config.toml
n_layer = 8
d_model = 768
n_head = 12
n_kv_head = 12
head_dim = 64
d_mlp = 2048
vocab_size = 8192
activation = "swiglu"
norm = "rmsnorm"
norm_place = "pre"
norm_eps = 1e-06
positions = "rope"
rope_base = 10000.0
rope_fraction = 1.0
qk_norm = false
attn_scale = 0.125
bias = "none"
tie_embeddings = true
parallel_block = false
init = "uniform"
init_std_qkv = 0.0145
init_std_o = 0.0
init_std_up = 0.0145
init_std_down = 0.0
optimizer = "muon_variant"
lr = 0.00614
lr_mult_up = 1.42
lr_mult_down = 1.5
beta1 = 0.93
lr_head = 0.00758
grad_clip = 1.0
warmup_steps = 200
schedule = "cos"
final_lr_fraction = 0.1
batch_tokens = 65536
seq_len = 1024
doc_mask = true
train_tokens = 503300000
steps = 7680
dataset = "wikipedia_en"
MLP neurons of a small language model. Each row is named by its layer, matrix (gate and up: input weights) and neuron, and shows model dimensions 544-735. Each number is 500 + 25 x the weight over its row's rms, rounded and kept within 0 to 999. Numbers have three digits each. A neuron's up and down rows have the sign that makes its largest values positive.
A block is one neuron, or neurons of one layer that tend to fire together. Before each block is what it responds to, as a language model described it from the Wikipedia text at the highest values.

Compass directions and positions. Compass and position nouns naming location or order, mostly after "the" or "to the", such as north, west, first, middle, head.
L4.gate112:484497486523474503475529520483469473482539512519488530502488493513489536522485506532557533459499515493485476494461460481488477496522522521461547475506511520549484497476487466473535497461475476535468528501524507481497539466506523514516473484462495501464497539523549501521465477478460493500498497485554489440476499484506456479480508502511513536499516462535505504550528484467531539504564485449527492459485517510487528520479492495487425491468530530524543562536507489449550491503534516512509494513459497550477527518548496484507445509472465482502513477477445511501503504502481475485
L4.up112:453515496527503509464518484480517517526577515486496512472518475522472501486516480508527488472494490493509474491460473445476499474521494537522518512490509489531510482491480423470467493509483451545500469514510496480483510474523444496520499488515541549472483544469511523523479498493457491500481476501505490490492508457494523475471533546510514535489500473471462441482530509482519524508518498470513562514542516507477498519529502494472486503493499494531449532538492530496480492515497518504509468500508499516443488483492492513482499489509512512490508465509489510490512510502491478513
L4.gate211:489529531450517504523481472491466469517517478533498517527486541537517459491498515520464508469505550483471451493472514483527459520514496482517524504495536540549508501457514459461478475510505435530526493477508467503506528482513540535460491469478560494503503512501525513516481467500491487532522515516453475452505516458497516515501535529546422547503505470515479506450476501475500491452505469509475475513452514506472517481513473471495508521520512503507519490484518519492532503497534503480514537470508451536498502450466462496535521524509479541497483506473478484506488563446499537483
L4.up211:519518487477502449515508489517551495477594463495510516593541458528506487470473494513474471478509489492491518457468505527510462501508470530528496479474488563510509482494496470467478456486515507569479495514495460466507467503470514490520512487530472505512502488526471527533514451534497486479479528554467499474485464482477499522493548509511489519471508482513481434499458507518525462495496495498499474526497514519471484469486470474477530455476510499508485518542480464496520479488491551477488528485504507505482479526517493541512474514501466484451516456504463463502487498478460520476
L4.gate220:489481540472534490518504494495521491490478493478499533495504506499516497477496510524513447519461490512459537494514516478529537548491507486533481524532533493551494476492489474504471490494512476512447570513504500518515527475512519531498467483501490455498473460495507483492499529504498508489507490508510467530527509442483457517479520506517526548503471504480472500466513520504449515517508515505509495529484519508506480492502483492492537507516531471476519511523542513514537535516509470523503457466517516517528483497500518507513493522523456500502459482518486496487530520486494499504
L4.up220:477499516507531499528522518476447441526509548490472525511506508487492518471497511466513468501471464510459526477557479435487522508493519532520514504492535525483479477476516551469448499455487497520465529526481506557490522451504480527490521493456496493498468471469497515502488489473495466496452571482511511478493493483495457495514511502525509497487502541494501539486528491454504466453493510534566475505454539517459498506508491493516518498463491536489502504485502497538539585461523477543523413488507466525486492486480480521496489538452486520492491487479488516488556539467496469471
L4.gate781:510521481557533505451501509513497490471540491492499484471497491503494488510508515495496517520500528443501456478533516516479527545518548510507533475489507497486482504563482514504519489478496478507517501472467464494543532517536523493512487478492526503494517471502529488452515493531527443475520503510494514507520513494540515483450500548528554491500512502417522486440478478477469491519508509525472504478501464510459481471504515480465491507478475460509500425525490499487472537529451519534512506525518487503513501504485501489513493523512466517490435499498495523449516533509540475520
L4.up781:480565451493492477492499491494527470482557471488531517492481532484545494460497525532511467508466505494512517486540485550537513549482520538483497483509481502546527497534476494470509493535446516469525492494466434540486483489497479503499445476512541461525528485528476511480454522499520481509515516470497521495498476446523538484467491486466472500539503486487459509506466517503503518508511505530520498478453508512496508513479482518520506509471520479448507531509517463485514484543481437499504461509519498517511534488531545451515511510463527528531438472491496524494483535543550478499
L4.gate1060:503453504505475514533496487489520475510476501483485525535513478504501475533510468525482497458475497448477546464532464519521502491509484455533504519495514508501527504537577493478481519538512456527482531513458463477508465448470523470542526523550476494502491481493536523512534477506521468491485473498493479475518518512445472508543501554487494505519502503505464505510512504544533462487521500508468565485522474483487496476516545477457540456484508459516518493508494527476490468480511515500490510472490483509491476482477515448512495499523531518483483465481577516496509460520515499455
L4.up1060:521482501505513521511494495500495479507491517511480514522485460526493518515490498553535500492500478523506474482468495499491529489495513532449445506542544461466471489547517503467505450503449511518488494551497514537477487476531477503509526516527461483513502512498529520470497498478484487485464505581459519527539485490512530521484520474534508492466491482521521460526516491449438442517509524461504489506506515518486481478508478534500507520475483534474491491515488478500498500487471496472517483482463502478532493434477477512497471484466510464513478519500526507495508536497485534460
L4.gate1421:502508476428475460539454467465530494468501515516451505477516476461500473498484502504568463489470493483486479483511465494561493532499508533514534494469472496464433487533497519492487450499455474470490529532521509492503497478542504476521493510480480465486510498473447497479514500440492502457473510519513488467547498514413510483514483517542477521456515518501467474486496516480498485547595496467496564530475477448479531471558486523502516505495520546498477490499448475480562509499543517534524521467526494550541503520499529509506514478522503490497494491469495487487540464503524478478
L4.up1421:520506506509512462555503486498548501459500535521487519492508528512521489511496466512535535503484528502486497459509421465504498481512477537491505539523522485477496490510496498488475456507483486511523500544479472495477477511503486485487501498473522460549506496478487494533487486533549521466518507496463495447508535469478498499540505480500501472462490436511505423499472534462507539495521505435514481538459488475479475502521484508516534495473491501479474511476470551497518536497528487538525469496499466542521540537507474492474494547506535559517504501502454528475532524506505487517
L4.gate1595:539487501508500530469583516499529484475462506513472563500486502501503473476489494512539499509532538517471479455528493494491488492510491536521461528499538519480502471503544471453481471524486495540498519525500503503482503477529522512503469511488483550474506471541482461443527529502492468494502479468493477491516449489472535488473523531491528475504525499507510526494498482460538514504470482557500487520506492514510465498426490491446516479494471497526490531493521527496486464534487535484460484446531479516499480504524478515495486515482523480488468481501454537458492521491502478492
L4.up1595:496467495416500501466504513541495496482486465448505495525534522506444527514502545557419545538519489514502508524500510527489485469461541508508519524493524502483476447492529533539469485535492523448519522499443485515529509499545498499507528504490449510509465523556478486461506532484483509486482534529484526527530501503492461512503532447496510496462522499509497498504468511522512490452513514462512499487489513505463507483467534525515548445487500503511495493518506475476470511503511477505458488514492480520499471488470519517520519501485543505527489465505473532530484504490459516468
L4.gate2035:438501496518490478516461488504512510498533476505495517494505473501477528463504513537490503501576459486488463502510490497529477512489506520485503453513493489477498507533509516532529504512505506521500518464465482506523487501482502538505480477518496527495485509542486551505505519476525532464495514451477493504505469510511477473470501451531482485510545469499495504556491508473486499453508505499486477518493549512493492531509488530465476473540498488462510523545498484529531491491548471533501453523480516480473460509525532496459486524516501500416528484472485534471497463512496470522
L4.up2035:473501488474489456493482504521512502512511464499486520519493471497431503497531521520489511500464478524532489511509527553521517531509513465527518507523511520488546494499503511448531494561551507518479468492482492545457494472486458534499505502492513567481491513515498537498532469481518520498492471466509484502512465539516481471521533438526479494508522463474525532541490508498467523483505502509463498471495506495480498499524490533517455515521546491466484524544557487521537509499507508525519476523491536494450495496512484502527518506503526480487508526473490535450483478465479542503

Before named agents. Function words and punctuation right before a person or group is named, such as by after passive verbs, commas and and in name lists, and table pipes.
L5.gate1450:500518515522522478493554467492497492513533530477540478507505530518474503549521522514519495514474500499541503478519506549488499487460487519533517490508470520520506501488506506478520554517524506525533501523529514493499518500518480531492501526495514492518513527561476498508539493452516498535488520519564459547483515545496506510489467504544503506516496507478494501484496504523497482459453527516512541505502527508483485501484486547506516477493476490502508490519499473489546516511449499506538464538486513513511487580504513513499510482515525449497483546523496502467511486556484462523
L5.up1450:541518513504498489489544537480475511505503497457480496499509485481467550534496497501512516470499501532509501475539487519508494484485462529476514496529540540492447468515510516458503500534523481489500528491525518548523472481487452512506504486488508484511504510569510451463540537471461500519481502506533497528493537521515543452526481474503488461489499492458495522472517483493520473450506472526486533486484486490522445492490485555492514475535486508509503487554498497463529483495484510512579513552465485488495551543512484482509524510509564470516503471530525567486487514510545495515

Relational head nouns. Nouns and direction words that need a following "of" or complement, such as Member (of Parliament), north/south/east, chairman, feature, entrance.
L5.gate1460:454520492501478485497507525522541469535509517512501501497477439507529511472495517469507502535503484515551500495518466463471475515482509526472506511488498499508490553527466540526495508485466490460517506487516547542548475460523488536530485501474501523514490516494503464462500527437506512489469482507480509516502555501473460468528524483530492520523464492540508480505470477490477495520500497477511501533464543537479496491483512500512475484460504478509485494508500456490544473511479499516468526498498461487455520521491479516487484468543465552482485506479475501487481478514474480452
L5.up1460:522446492481537516500527464474497524496540476472494471487481435516500483513469501472506538463488497506519490470519486465526490486509483503501504484465514466501482472503481544499525473498479505475485530486549517476491483498521501538556477525503505532524508542501501508508474526479483491471491494526486492518478501488509497517527481479500478499500456519516575457487495526456480504515484524486524514559446494518503517474497480479511520542476490513523486542441518488520494513488454492530486521489502492533544458539482542557481480449532505487539454479492470517436534510540494518504